Part of a small language model's weights: 756M tokens.
MLP neurons of a small language model. Each row is named by its layer, matrix (gate and up: input weights) and neuron, and shows model dimensions 16-143. Each number is 500 + 50 x the weight over its row's rms, rounded and kept within 0 to 999. Numbers have three digits each. A neuron's up and down rows have the sign that makes its largest values positive.
Before each neuron's rows, "fires on" lists the tokens most often at its 100 highest values on Wikipedia text that the model never trained on. A number after a token or word is its count.

fires on: ". " 87, "\". " 4, "). " 4, "\n\n" 4
L3.gate1239:596410441429454554467579513489473487403529548567475450513481472460519550556518541454512536536477444566527546451381431542491480507501528451523538495423514513443506479540491525465523442411521484494483493464482551386578558436578464566513586535420544493528555431505525496519527607357388485554490601406490481454508581483561495495493499561503491546514514463446522477472450527522502557434481
L3.up1239:560504440600459557576615573482462501503518463537492438511561429515494535548480536498479451457446484517509520654382490428473544502509538533497358454515517443501499542500439517404519457494430404473490398426513481427565580444511457556544477563531485564471526572485455515588587456437441413529493390356521601465515484467528464450473365547515506492620474459496492567524500458514433583460481

fires on: "was " 50, "is " 30
L7.gate915:473497543413381550485524514518467547441436475448484501542428501510444501539495451516521548518514503465423470495500477457528474516487543470539528512501458426445515442564556543519646531551603539599506548443490546442581457502499466515466523566521512446492548564564448523547450395475580490412572444456489492478561491519538531498532437569481491474518558548466512480506563523391473565497553
L7.up915:497512508548447525514469550509507402455598452547457372424474518532556533542469470515500559511424492485434526508504446450530566418495464571532525523410534405445480498435575526513453530564423429511438481473559508577510560548515534471536457525516553534484543556499544509499510404487415497594497521468457534428416426520512473375482522454494540525509564476502503432651390444530579492559488

fires on: "|" 84, "ar" 5
L4.gate928:460434482507583607587561503510516536490467573538458504551509512463536499524536461515468580626611460442459526533456509539510473447570414485460467485461515540446465456502441507560462488503523487502563481516481493467428546458479544508513445526490450474443556545533489514494506571506500550508509557571409479408489619474522544486587414440554574492505479519511439444467488459523417523505510
L4.up928:530544484536535516486409537517478583423477460471442468485478469476478515492485447539578528475503490466429426499492407513450514479582470512549504598478423555573474518480502566453584520505654410539527496524550531535596566467497481560527478562391413457516503440510569414533582463430429522503482530503509494508525406476443527468468522506435512527439502461473438540521490536444474522456491

fires on: "on " 47, "to " 7, "received " 4
L7.gate355:557513611442394503554466554573588472533440516531453479463453504559436492464439531486451470558505536524513508375474482571551481526450467519540494511475432408531486518469507502476491464424373546455490467437415548417549495519527500478525450465534490602499473584588557543502543464472441478457539572596496554497542550515473539527514457560498481441562494470399460487517478484507456420471435
L7.up355:575517509542446450454404566492535492550454455493570461528429533498475389521506465477437514545461551480568467513455414470525534525532423475509447468485474495500504486572527458525492434435544437528588478440499534552485451565449530501512534555508474568630398499601411473497572553486473548599502507559417475458418448569441547490494529496491485561540487462563468464500461434514584420546396

fires on: "San " 26, ". " 13, "St " 10, "Santa " 10, "-" 8, "'" 5
L3.gate701:520558535563611437554391512477429527476481521487545498553488513505361441518575533549477465421472475594517533488519499537482458423572404390488542462457449421591473512572493504505435445545475423547526466477376429520549427525521458529525445465549561538536550458450497537500521484523425527487473432559461510428501557485494593488559476603479467519453508477522561446607558486519537554560554
L3.up701:507548462535496392558504453512503444426583461603591491538525450425444518536464555451494463512526516527547493491492499534502619471429491493588452512452478386400502557526544491432531461430482519612554510581487414474615489552478447516547544552467456516466429417534483532506375501490490478449530467417477529452573531486468477480530579503488525525430449456631442417521511512516453506510523

fires on: ", " 43, ". " 19, "| " 10, "\n\n" 8, "chronology" 4
L2.gate1103:548473462473508469502630446396573529491475524521529452445530524486441557524477508474561355424580356504569495519480390525523529586564569464529456442529481643492505452455530633515453515561504476566399479434519509464518529477448472508528486553525449509540561485477391454527486427529451539453480509530557516499423478540554510554476402455467637473604449478502451525494475529470488461408451
L2.up1103:415577525503491506543532559425555541619474569520491432462512473519418539535423512532500508449546472552553455640491459463512464516607509449559421471417490531507541489516545599550419507610472495536502418471476558581463541503460535503433469537494432520482527542429467443522442461529419505466494495449571448523409513476510568494416429516522584517563462507423458528499523535460418481463520

fires on: "| " 33, "\"" 23, ". " 21, ": " 7
L7.gate875:447487484512528446487432481488467550531565405461495497488527514554421384521414442520577477599528471472580501411526443385511375526492538502425529553469472456475547492456464510455545483462527442593523509479412428470489543521467445525424545419453484492528502536484514435483484479383558489601466452535478484399503506579504466439518410510516481470437448492467502578583519487472451508603512
L7.up875:485587440547535478524452461512465566492533519509432519493502481482339571531517528484534452446615588555512598540488491573421429537523492454406577547508368578475581451583578465396517448438472526467534528452486442466544517530374549523495513544426532456530557513442449493472460484482470519466517580477459459528601520503555524576589533504446441525564486515589461521478509520462604448542485

fires on: ". " 51, "\n\n" 40, "). " 4
L4.gate864:478476462515506446477541441580514511462455496560478428487559512560481477452476540474459424470512412546574505527501483521485514480448577520386426574493529539606572460596468501476526612549341545505403470511510480504548492395460433497526529502533435467502457452527590501504483523477437503583432459414517556413532519416496522484397484645457526527547527471508387469443525451413565475463468
L4.up864:591407401528434430433477464485453475506430577573497459527517437573527508501552573524505458488513413409535429607527541549523547487486590528540495552511549513424478520508522461471445428530464452482404418537415523430453416467506471493400466469411484450544425543533498432453528491509526545501451586533525536457407553479483555482485542577472570498385583437464487533574479459517444460541500

fires on: "\n" 96
L3.gate234:575440467463572579498489509488478623465442510551582451500510432567593608530555542560412429531529511480487458503534482476503524573577540495533518514585543514500517508483436484462451489571473595592499525626574508424548546481587494615433543589526409474476532421569511557447518469483529569469440573513474551412523489498496489465407428523517496490482511566462524557482515432577497442461377
L3.up234:532460442481503501525493485486520599508481500507519436551525439548567549508527446541458528522567557457460569521488503402468486621465531467480468493517540441486575476417534494400439600569411470603577530481532500416472479478488426532400523527504500569466436422547568511460486543487400513511499465481510511417488468519446477545492541427494488434509424500518440495544494460476486495468595

fires on: "Pro" 15, "exp" 10, "Res" 8, "res" 8, "p" 6, "Int" 6
L2.gate1196:503556516592482534494453491488504510443523474588438474461467574540539479514463510546414447484498517446527568512469521547470448595528447561502503478561518531598480577482449524504529436549516507495520428471523447555387579492514540512441501498504449508490536577552507589483492554564456537508517541523525592507439444512477480487501551429461475480463523471499497458521525513524530501413548
L2.up1196:462504420511471497450493562548528506468541490566410556507493542501556598409506586486434536459508514435564463547497467533526418585482486598502512510443490618545529559533466425496445527562555569493425422543723409443499528510393487512543529518545483494479566488452504496600481454578492521461458466482386569473538470512457503477498563526517523499480415473489413520504455492519482503452432

fires on: "ad" 17, "all" 14, "All" 13, "th" 9, "Super" 5
L4.gate857:481443562484539561457529510459567527495405570435533548523533551548539483564474556448447469508533573563490451557510452493484550549473447456510518527466541406494518516526429417507538468501463567424544497487474593470431525456585543508539442515461477559576513499545506431484580516597521501485398561496499596428482398550495506513533469446542518456449577522457447575490423502523469410487548
L4.up857:516511571383518461511521528457536487568463592536536497500561509601507479491495493461572436429500552518469572510476360438538409530437450475480523502504556517538511563553481458552488542435482465503498476477449566434507455497473489489594570488542517449547418546510456422498498446468506597559563445454492441483442561528542542478458440517411492388515565493512477550519452496525457456570525

fires on: "ex" 23, "p" 17, "comp" 16, "exp" 13, "prop" 8, "sup" 8
L4.gate812:411554457517545497454432522553516568496439482557486522439517512500564468595452451504500523456472584510566457467518493455494494559524558530567559465526382551443419546467562601520441425496500497556437439504495412527480604484533509419452439546556537499491556525486564564561484541489545515552510513479609471455484426505518470490449544546492465506590562479565550457567549487433369465483486
L4.up812:465560444415469395473509566478470433461539499429452529501509565465468505486442570431505475493508563617515501471477531468448432520465552523494529454486474567474525447488536497444470371627514429658570451502538497526403517543500490425531499589473510420543571468471545478514507452500466548499454512509533457503453486512566504517401552571508495465586555500512518381476441546519492408596481

fires on: "es" 26, "es " 19, "types " 4, "ams" 4, "s" 4, "evidence " 4
L2.gate960:494507520546506495571521492574496583541510486473510515504548470474455422486569583495561511475518538466471434502453602500535497512559502483541604454517469566452464406568552478527530514509507583553579590528497505458588473525517516517537517523552500497535443534580478587463475530435611512465503500545481491513543410453452378608433466563513445529619527491523435502504513486545495550503505
L2.up960:474572570615564432459472579493553552416523501510511615448457423491504547545499467559531465485488517462585428560499490568479517571477482560463483485595481503522509518452546482593518571513550601525527536536460536475538508596523484566520511462612535543548511473597540545515559513431504602460522550536512507559555477527534481552433524476476469394517495548484431541585550419533536498506495

fires on: "er" 27, "ed" 22, "ly" 6, "However" 5, "led" 5, "er " 5
L3.gate251:549504479511470480454533501565515497552520599417534578493494554525506492483464488533482417574507550396583459463456550552500494494606428450426484446507588577580468475453532489482566622503448502478466598516504534510519467531562426467499424473534408466538483488529550533437509451494435526420453547512430474493536495516486598454525505591479471493503506624455464594509493467363483525497523
L3.up251:529478481522437437535527513497498422450598531487519489521578497493451566537486469587587441432511571469461490546491515534473508454549452462487422439562532509437458468537574526506533561447488539456445541559463526461461470506483492449520452512482415513535474567432467601464519464467415536478408472548536528528464487476442412418427606516486581539530468511498470464512552497470430541493484

fires on: "re" 43, "en" 22, ", " 12, "and " 7
L7.gate751:461502570462474419442528476466507468530445457475553557468467386572439490547489555407524496518457547544429613443496417474445576495493500563539444427508532421463460502569451434548494519423475535533492522491488456420443505528546548543474474466515556513540511528524476501514468477476509577590582508543595403478467591578508469468341517444507434469573582573487501461477455537519495489564565
L7.up751:425592510484534474452408512518500438419474499526486581542466512530454416489510541503552473361478493504533517452458513554577518498470492550522458403454484490483490489469482516522476479398408501525492497503540428479448563364460512444547499520421465604490490474444464600502558472428502485620589568511428603486490534506450586581425520613491451532587490450507481435593582496490444451571470

fires on: "int" 37, "il" 9, "Int" 8, "exp" 7
L2.gate91:471392501456508419519473522515504475358572549545341462453541553438539499491497603542484433502424410506424521475395582564571481470456493393526565489453557517533541449440508460450511429549482565479410504480521473531542450506492581494491484518486518490428524402523533553509474509466485439488540482574516576552463436498598520477502581411586617494471498532516530510414489514497519491451501
L2.up91:420434453480453390524553679459465492494531540543478497411579529469559549506544531473489511582500467514477470591482487494551458545483461526445522493472591565486513475455486499498422474485550503584465459430516399514559545538482518480527480480552496605453470524459502493584515497400568432488552523459601514440527582511591458515532578471467522489495445488559487466625545490376428534467520

fires on: "and " 33, ", " 11, "of " 7, "or " 6, "as " 6, "s " 4
L7.gate454:465472495488453448496534457549563565491479532460558418556544581394378513525482579590519449403520454461473437493418535455502482419565520541507491482558455525440527420491436434497532484522448509581541448505555512541468474512449513499447457517457435430494512507467503381552460479452506391516405532469474471589509574428443404484478452482473537447508517522579502407548512438483557511497582
L7.up454:525421507475531523587428521492533458467483462562545466520537485586529507505500432576580586443553471574535415463445536483473567535542535604562555423515506496477401532468552501521527444479551543478539507558407538525561531542437441548501469513562509471427486527521508426511502456529558530389411456511496503571475549413503502531531550419518561447533520544441415435451514533487506536440437

fires on: "s" 20, "ad" 14, "re" 11, "es" 6
L3.gate1316:560405565444467502540530474536505532572407380474555495537513497427420530586604504524495534512507468557472430559410491439486583496569621575497527513501433422578453451487562568479517557412574416487517556412526437393495445457571503579490458442455484528468450398487499592520476523420572547500549417535456563409461530490392489511545512543555528486527523483555505511560585542551465481443400
L3.up1316:588636624596485468572588479535611576528528539534530530615516550499460461565460520456507426467487534556486484484402559540553629569464544494468546454486437481520508521493453548469370517564551477496532403498553465445500378533516482541435471487582542443527499474474508541534517501522572541496502398439474612500524455576531427582560483584514480526507451439545477507554574517433480534570415

fires on: ". " 67, "\n\n" 18, "\n" 10
L4.gate764:471553543433502499472592456521538456446499577537521502531428540417450517534527427399480450572464450536693481496478399559536503477552602498517507427510560542449584601484557458550518477487475510440462457494486521488494525584478436394433577509538563488582475513506593470543476514480495520483408512474519466471510365446494440471475535445488515541537490530539514521461594528448517464564401
L4.up764:465431436518542445417582493416543547555453531470471521541519547502502497562502474485485521590427483457573421540493365500504448501459533572586572572499430446505460568552512450480479435524515495513483474406457560533541515460495556571462489557519452518519556504576564534478490503462439513425441531417683560502419515450469476448437569506462517464579566472578481531435512514433561424569426

fires on: "\n" 35, ", " 15, "; " 14, "w" 6, "rig" 5
L7.gate414:590496496511470596503492414511449534464486548540497521499514496561446497452543465378471433516546497471436469546447460461515470577527542457550444446540377554484540503489523428524598645451480518487598526501460490553509557449471485560435512528484371499449476439613519393587433472478492431472411459464474475490517448557484498562448566499456500599458402554470426531564513464455488461508517
L7.up414:480579573594459441562546560494580479538499446520569506541484569500562479536526509618521514506536477534477515492515467479446446615463493547510509462523541417526527489508537501503511422396479468536426421543568495531573551422468522489496522508523497437488460541509451507509529479594506459680552474456531456452473441525443500501590612515420548461499404588516493475431589435499480555391452

fires on: "% " 20, "- " 12, "ic" 7, "ar" 7, "°" 6, "average " 5
L3.gate693:431436475482463466420598456443538546491487528499485471425559451459454492471469511559472533621504493464426465553446470593535498534464456526523534544532498629418525433589406463519574534440565441401425489551484503548532506504564596436471512500469491512514466491467489487545539420405465475435528496626458426497530640546429500504511452510503559484371514472580450427509543437535576515496558
L3.up693:627551419389524498460516384487389458502476456546505469468467440540460480456519440429469534528451435426534539535520486460563518506569449537454480540576454556425476463539590535491455518563580463495419390508520459580643439478511470429517460479489504470515586559354508477494518454458513509475458513530464475545538503500559501425461565484508463583531479477486455431547556473557544582527506

fires on: "dep" 36, "tt" 8, "bor" 8, "wid" 7, "spe" 6, "adj" 5
L3.gate396:495420502525533479505506483518498612551545527435375445485498561481565568506583553463559405532525577446543501516463400586492539520602498531472548584487453490604354574519521530572484489544465507469505450531488525520541492557467467502502519567438465571472502486497388432444499460460534531504467454411498489622487637623370487564462486432436520604482443507437384521598512617556441457458552
L3.up396:507444464530491463522497518512490540509455492514527458486449517527529492527473603433541519496492528547551535577531482446477475384588570507563441497460489493555468522528536515507545488575478536509549446520489585464508452569483420482510592570487426560452556491536482468462505482471439425449588536608591428526489562525457494472452473507417477514450533538408418383485538510615491468484464

fires on: "\n" 61, ". " 35, "). " 4
L4.gate962:562511473442501503465586499521447453420561580557491467504561489451410523528531517493524516473424477512491493552468532553462556505514569511572531439446542444457503407493526503422533494417462448539456484533493439413509560497496503565525495501489486464465450431537481551561460560443527540537497614494451501442511573502499555415518525544486482494433465469549390439447540451477502394439465
L4.up962:602475475559451454518604519497538548529491410418522494507508577517501565485478501499460479541437467499503414552449544414436444543550554546479454419490522430524522363525495516317547555575364461569409521585559542371519524482496450581495438464564508532482495476559554504550495510401571510619496540489544570457568531554520500453493494517540465467540462476526549427505495458557475509505503

fires on: "| " 49, "; " 12, ". " 9, "\n" 4
L7.gate543:483417512474468530493473572531514459510495499569411458574477525531530481421499484480544518565444507531506488528458442556526470429423570488500417526456547504459545535501571541474474549490492545562522515544575469470449567493472479489452561547414464502533552492473524539571528475519580497591533500481598495418480472486437428447506482609534473540453471477484428555548545433508548493469433
L7.up543:504485456474484499502483445432535502538439525484472505487547522556492560392472506546448470507434423562525451487531560469517433474538465511537560447577439514385471496525487494427391491440428500506381518435368510547498448386442591531519549555513434536522504509509481485594656540508496519486378546613558560487391424526566483470458483553516457488383456457525483429486561606483478484499528

fires on: "is " 39, "was " 36, "are " 10, "were " 7
L4.gate1064:452589503498521587495596541508459610554515573439541487443557576570569510520500536570475409476548484441458505423605489523537462566451521528522555480473410530550519485469508469579551523514523420451458523481499457487472462454564544522597472455532557497452541485457484498530461387446488535557457481493454518494554503576587559439529383497527522500490523535523528537526497417477426531503463
L4.up1064:514524561592522463552535542551507500565469437432496537527438507499516522414554499524464473504526563527468587399564541489639476474497540481483610492533541444624519496471495440517463541484565472481565420473517482382585576450472559573472449530541535492415564530565472495480476439495466503465542447436450455465508521540527440397571503531507484511578509482425544524543504456521487469448477

fires on: "around " 15, "about " 14, "than " 14, "between " 10, "over " 8, "approximately " 7
L3.gate8:483456464500574429522539474506496482539475615570518554563539613510498515503494457537462478460498530509514447514541446438343458618496564500467571544534456574532476527429539502586510513447437471534549605490498440523364491562446459554504468541598448521442587513524429628559513401503497429569509430482380532464485485577514450574524428408555373396522388539471472468459535500489546441493537
L3.up8:590458431532545485476465528580534475507510561578484414544498593561499625509563503466498544488509487440562466499602474438499494516510464511521535459550477548539510456413401600471497534473411569531453515504505524396397559508424504493595412522581502545416616522466498469528550480456553472523593526457473381457553603489538577557455481399555482575550435601451452434488481514552491507469583

fires on: "g" 57, "inter" 16
L7.gate222:528481513572493587492493504479433428563499505548427405473442469510497466601461541457450472510473528563522427530440563466465474479460614489465535571505467492538514521461443541476400540419459552461521409452470429501491498639480515510452580330576495434470530580524532470463556373483477535463563546566587518473421490519500508464534519534565499499513516501473467506376445543545584451561559
L7.up222:450509537519427434445474495520515453503514441474484428472496517414488473572511545431460455462503445521454450572559509436459466445558526475527490528457467522463517461544459522501550457530510570643419581555532475472516503417486613437461562419436429503542551576546484479512657566541395407456586463503482548495546519485510533529460485539508458527502414505532427498521612492476570542520468

fires on: "dep" 37, "comp" 21, "exp" 13, "Comp" 13, "Rep" 11, "Dep" 5
L2.gate1175:430448466455492564503529572520517593529553413535511528453519487503498379467537451487506565429487509553446522516483472443494566355497492526512577385530532482547545495564488500538408433537468599527592558519579457434508561640523511530475472527428524566535575460483503530478593548443498490596548460531485428442524523623478457502478481499509546499540525503520415513497419443471443578495474
L2.up1175:443527480453448540548398509565432532458479441516386519529482575416507547636562541510459404517502504518560504482506538584572456566538517477476529498492456491529552580412626452428447465542474486556533440541508472446457350498489569513462524556490501430490454500549451485518549445547478447472471511517551452515445552534516604458524569538452481463544515474477533485594482552461484489512522

fires on: "\n" 35, "to " 14, "-" 7, "longer " 5, "contribu" 4
L4.gate1131:565557528470535468498495485528539510453483479481505409511507494662453519466542438514457496527476494482537486522469484522608478510503493423433456518477459472424616463566454507491601411492389454477556539536503460523458546459621544524487491560435466511423478537547589467548497483473525440481639474519551364493528480441503472501539484522515611469484476439582444452514503500532486497538472
L4.up1131:595547459538522634586457461548526514456447505471469400518523524558490596531551520569493431538487436460481473456420472548539610462396524444532533510520522554521508475514474507481578517520386452526528485478557451465500533454550583548591522612450495472484587598423506541532439492496473500449491534489603385398453435424469514531483485477499479491606450481499465505583435437514434544585585

fires on: ". " 83, "\n" 8, "). " 4
L2.gate672:532540494424481477459578434464584518511504527555562483385535520513482498547567483480566442590519338484563462365582442485508447488459487504527510444587405581466533498528526444540486559591472456535491543544501588491457548508556428516439544468473534443563488464493591467480497494517453410603487510487491443541480502504468671539441479531417543475562531489489457507574493530502516461490452
L2.up672:546564350474531521459526477532475435540492518507547427519488541627453558494535473519532530511503414533501394439485426527414518441381547463476525452519527549364500521478573533488448540519427478709479479559537549510538478481499457556429430470462463480449520472511537522564538504515447484614469526432567488492524587520498540568532445504473505545562499463487558510525556459494486471589562

fires on: "ad" 29, "Mad" 21, "Rad" 8, "med" 7, "vid" 6, "Died" 5
L2.gate29:557491489487495454563619457502467545480497538541480463426465461529537477516504494494472549553443421490495472560494494510547513562617497502485497432493511592451544555505358525504448533516571614566417459418524574362518545547574543568510549499445534472395524537466603508518443508497556507510580493467558429395422491475518504514472441514529463563500590514543558539564542543537404446461495
L2.up29:451451516561540523480520517498440484512438460510510423528405527416594455533453483436508487488525465489476523535485586390570427575499475423521420525526484435445446550447508447515474456526428545490443513515436516517483489550463502582409460569506489510487497476508467459532459463533541510477444530523456471474481429493438557612484516498585551530521512426573541458443414537469413492511463

fires on: ", " 27, "2" 8, "200" 7, "199" 7, "8 " 6
L3.gate220:483466510483560511521494532466487534491403390548483538485541532522444458519494506567457596468552539574564617508432489418513507522609516462478592445559456533467537479537513502487447584509522532490448513455461456463529466518537473452462442566453516517505508468541605585557525547484482544530505452512584442592604479436509459517449481541559514488606501444544529482498415425548537521482435
L3.up220:570518501512489449495535466582515529489557525496426524506578499485456483553550530530514468470432477580485448444494483505427468518441485548574400582560444469470516441484499489539537542571459579538541567514470554576463538478560473489532452508437429493467387471583473484514513550509513490489497537514542551461489432494441601538535480489573487546512513435501481367504456470548556583507393

fires on: "G" 23, "under" 19, "g" 16
L7.gate251:544516574532540420535492448450549468508518536512566530456456458536487496476413467503497505531486553470450525550616486578454530544486486455513456491495513605471590500542344575455469455454576535441566552395438490437512543520465520476432456526523503537477549494506516475515470524494428564481462584504535594572445430546502517520449526473461482562471467507483447549472433496458530532551589
L7.up251:485525517478519444498545520465555501484487582482455579468568432433438417544505559550498499459521556472459448505502457457543483434516547487491560564510416428513549564535397509507536441479364442520407465483428506488488527511509519470549619520532447483605502526538447496422474581553436449458516595517506510567471470478565536515540580529541408432539436569471445476497576477555516486408483

fires on: "over " 14, "about " 13, "than " 11, "approximately " 7, "nearly " 5, "around " 5
L4.gate899:501508449451501541526505481459489541478533539409470528527488501424506558539523488528481495520536542533457515535485419390531464626389550522462537578498499600411536478416447531511557394535451456441486417368453463470461570496512506415513524519461578432527548531513445545457485499479544428578459461551467457517496483554533502455481418485499414486517560470439486511476536588469574561533479
L4.up899:557410488501498498431511465462532498570451410445534392550487558421412483540546530532507456523532501544450432570476368439426500512466447557539515538507494602434545443468448530442526532548481546490450471430451467507507583560465595416472469542524516509449510432547464493512609532499443490556521583597467521494452529501488504461431566359505465589522556466450462552423420475615426600508465

fires on: "fr" 14, "f" 14, "st" 12, "000" 9, "m" 8, "100" 7
L2.gate744:506538506443496447577494501523506475502580473488514537513540523455515480481489563477413573585546490515465494488483450467547552414462534406516534515446431588523471480479601485598484554507433503440496463541402524496442418544469485471502428497520425553496429519539518517413590503525453445516455579471508495529484550526550484577463512612419552595556476573521512663560540561563597457468627
L2.up744:483543506477565413480480535467599537551494528419470472435476448512490507467385549442453555499478469497531522538479504592499535517427483477527495475480443509589459510478546497516526499599497471493540504391373420426336452551407453522387442482488544560517489472598543407445536467591501546433528484444451609561497516492518563557489444477510609528570487499537568440543418501503505417447514

fires on: "U" 29, "'" 19, "of" 7, "to" 6, "United " 6
L7.gate4:504471503579467488495571409492518409597527550563412458387532539508483521592574509454542568464600488440381507372534573445578518393510405554556488515564560538485480550492412554497548434621491516475562560473475556500566493471550506410452418440497478449512530545551507553557528496570543471445443497521599482485428492530406584476528526511448516438529517557589551535583542393435538466439508
L7.up4:446431480559526509483548414444466505469451431509496476548505533519542437434508507508503539553601557528458559492463561446471485496447362444480549523518526474548473436510501475471468460549458433413482513546500488445419530452524491370497581491445443451520506499468545503589561471557576471516477466476580473504508544470526462541446508516489547551496501556554543550491509490499495494499507

fires on: "ed" 24, "in " 12, "a" 7, "of " 7, "in" 6, "had " 4
L7.gate15:413536467540518560457487493428564624448417432517435484444488485529519510510426544510541567499541474454473485576505485456480455550474607480564414494388475509543492517466504466546426536617496459421590486493549575533477546416526570537468439449455494591515520455566506494523460551490522468487533513485576494581543513496458540494406568452559520544522524507410526507480504556475458518456554
L7.up15:497488607523408525489496455488478563522452520550515534530441483501453479515506474505423445494466522521549491489439506571501531445503522562485534548478492409550486460354521515500513490483505468523457481445509517601466523557573488507593585417518584431570518439414537499551482419476534496527416450408593560446591467446499581517539477489557469641556527586621525419478546493494394485498483

fires on: "is " 23, ", " 14, "was " 13, "\n" 6, "were " 6, "not " 6
L7.gate736:425578391527421537501479443440450539433488533407636518510467416520394598506463487572485404419523490422395511541526485449592508523556607509499436552419537549500509524450553479510556473459546476619506486520579499590475512448551488526521450486472495516436539480529436528464461480432583496494462408559444522472464525450501434447447416532493539525481502493439528472474479525480476469497475
L7.up736:542544599512442462545509495492482421426580528485580499456501510525483482526470498457530463514571537488516497397550575476477468435565448505481488453537481443463534461433512517492457568414550565529397511488572527454623530456511457445535570514621513523527497521529497481470528485459462428579438568472535509406501479615421587495575515495458461551475620584485508490584541464537506477432472

fires on: "ed" 41, "led" 6, "ated" 5, "y" 4, "t" 4
L3.gate2:480541491452528515501546554523524482415467491480497537488492444481465533578518452504340453526466575535548435550509586472504449466484415499440486477523551459481438517535527491541433494544497462532478568500547467552449504433566564572461485477543551477573417484572569426505468431497431473469419472499546440503504525429494568486536517519380534403473528470551517523444492562424447509534514
L3.up2:491455484527488454473525579479518560501505620524490546482492460505502556545535472408410455588469502478524444521467585511552540487533468524447472565522497579495515351520581505494500509447474535443472582537556512548458488508563479575413511406627512575512422485535525533442484513483422513447429474506555467555454554467509430463515491485526518488460429453437544648541515566409394563474499

fires on: "'" 97
L7.gate959:499470480551520473482378451508497459450568515522484396460515503478448452514623407561486528583470480436477479526475536531476484478511487540456489510397654534514476471456504483494549491488447547480511636441597503520557512541513489541472556512449404468589496559576470463577415448447427449428502432494623479566609493491477500558469518392503436487530483490596497642531435439500527502450521
L7.up959:480540489519491459430470517469457535526510494462514539543511570492522464457481526540540466532535502530478550549480519515540489539447510419506470507493547621611435470521462486394496517436451478474575523461444489427566540507468413430479435570519494530555435490471467584533542484498513503462510379441481501560474574472468510490539494553500499490432487451481515544451498501496440456543472

fires on: ", " 21, "of " 17, "in " 13, "on " 9
L7.gate907:476554505515496495513399530462447541437508436516467516512429493504479475538498643572473491496473487390537538459445482510495585493474519563488567471423451482489497541512551469461488479489524536570553469523523489490604473464432454466364452572565437537474485463550524495451476459521558397560485439457517437630474506472531444537590525547418476539476525509533505432541586465549434505449583
L7.up907:488471498476404586570511488516525468533558504450629467549431440487566505451460547479409619569493457536522426528521563570451497440566520559398500473556524552504485429595453523460502511518557536512567500488440449525543543554555436601460442492465504507541406517539474467448529511473572465442566487465568512517486441561567548500513596484485590502444430447544487507564467518507470467455511

fires on: ", " 88, "or " 4
L2.gate1183:483539552427527461516522555580506527504446461562528513433491493446389491503515476439492474519412502477492586533476535465491556470523567515473431449466472536508457540544472511514478502457551538537526451575549476465415483468457449499491547476534472478564483495479482525539582483436513486451600437473580534516510382431515472458418431515493497445598531422471467551631503597516478445557489
L2.up1183:437539444555506507436414488517503435513546496556564593498503466550394566522464458538467460542509477551494581429474468466457482614460532450508487531462480556423509509479461493565503558450468491501415452500463555564449564499485500504533512453447556498471420476500535554486506456532489560429539465491524640488506481405622498503457442570489468555486575422505431524543547533503550493560459

fires on: ", " 51, "\n" 7, "\n\n" 6
L7.gate1061:536503469409483510550460506457401504469439428521463419435496543528474511518622590473467522520416432394523576411500557479454437519526562558625510544517365552505591585514500479517362522478500429447540609452520525478501495459486499514478577539458454451429546456468500628480537475390462519484493480439509476493490489497551548477488472494393485470579547471515476482489530411477508501393489
L7.up1061:468633450444466465568578487411503506482558463447497618537470374474486540553521528561509550470495464485568505579455586504451423426474457479558462500496513539470498479572485451524590482528490508501583522504530600635466454521481508525590601588558463517521409532502521529528494479457537487465453479619531484443482539409504460475543536502463519566528558544536377440461493581542569476556526

fires on: ". " 68, "\n\n" 16, "\n" 10, "). " 4
L4.gate1065:481474448395567509542598522527589515428538479492546339491451522459471505534492545485464541532516526519566508541522447448539536458508629625505519506540471547499542481463475467454522494463443496564476504506539567475533480390491573558577492539471381429607387463523472495475520513481471461509472527471520438483447451486495469436449440464493561544519435491529555414505521545560469570524506
L4.up1065:532410426490519497464584481539545578530524526445497443511538554477486579533389567477422503480495516527541546543538461431468575495527608543463534495538525472507570351458532446398532501466432489411516547487512501465555457403468551604505492536516462504586428468496464520465455553517402485562518498400495493515458463480467511430492496503532644481544459499545552471467497534565512490492485

fires on: "-" 14, "o " 13, ". " 12, "re " 7, "e " 7
L4.gate404:539417375536577369503551514451480650489471523484444575484524494531430659535383542471556483510496440628572538446408512608457573452578523433531472492489500432500489524556590599503414436525496511528372516588540421500549574498504507491478549504404451564526496522588515445489485518549507472527560468524466500531551547553452490473480427513454498554402547478515487527554545468566475593494554
L4.up404:443476412466514454437477367487522568489560611446438564504538460527411556543402476525532482486462514474545526513459526495455495518550464411515455532489489450532553595540576569435564536520476468573439458542476445504544562424414504536596562445420454464457478497506503466511562469474499522505505370482481499478540515516497598441498552611451560485465528504475478412547549594544545563525505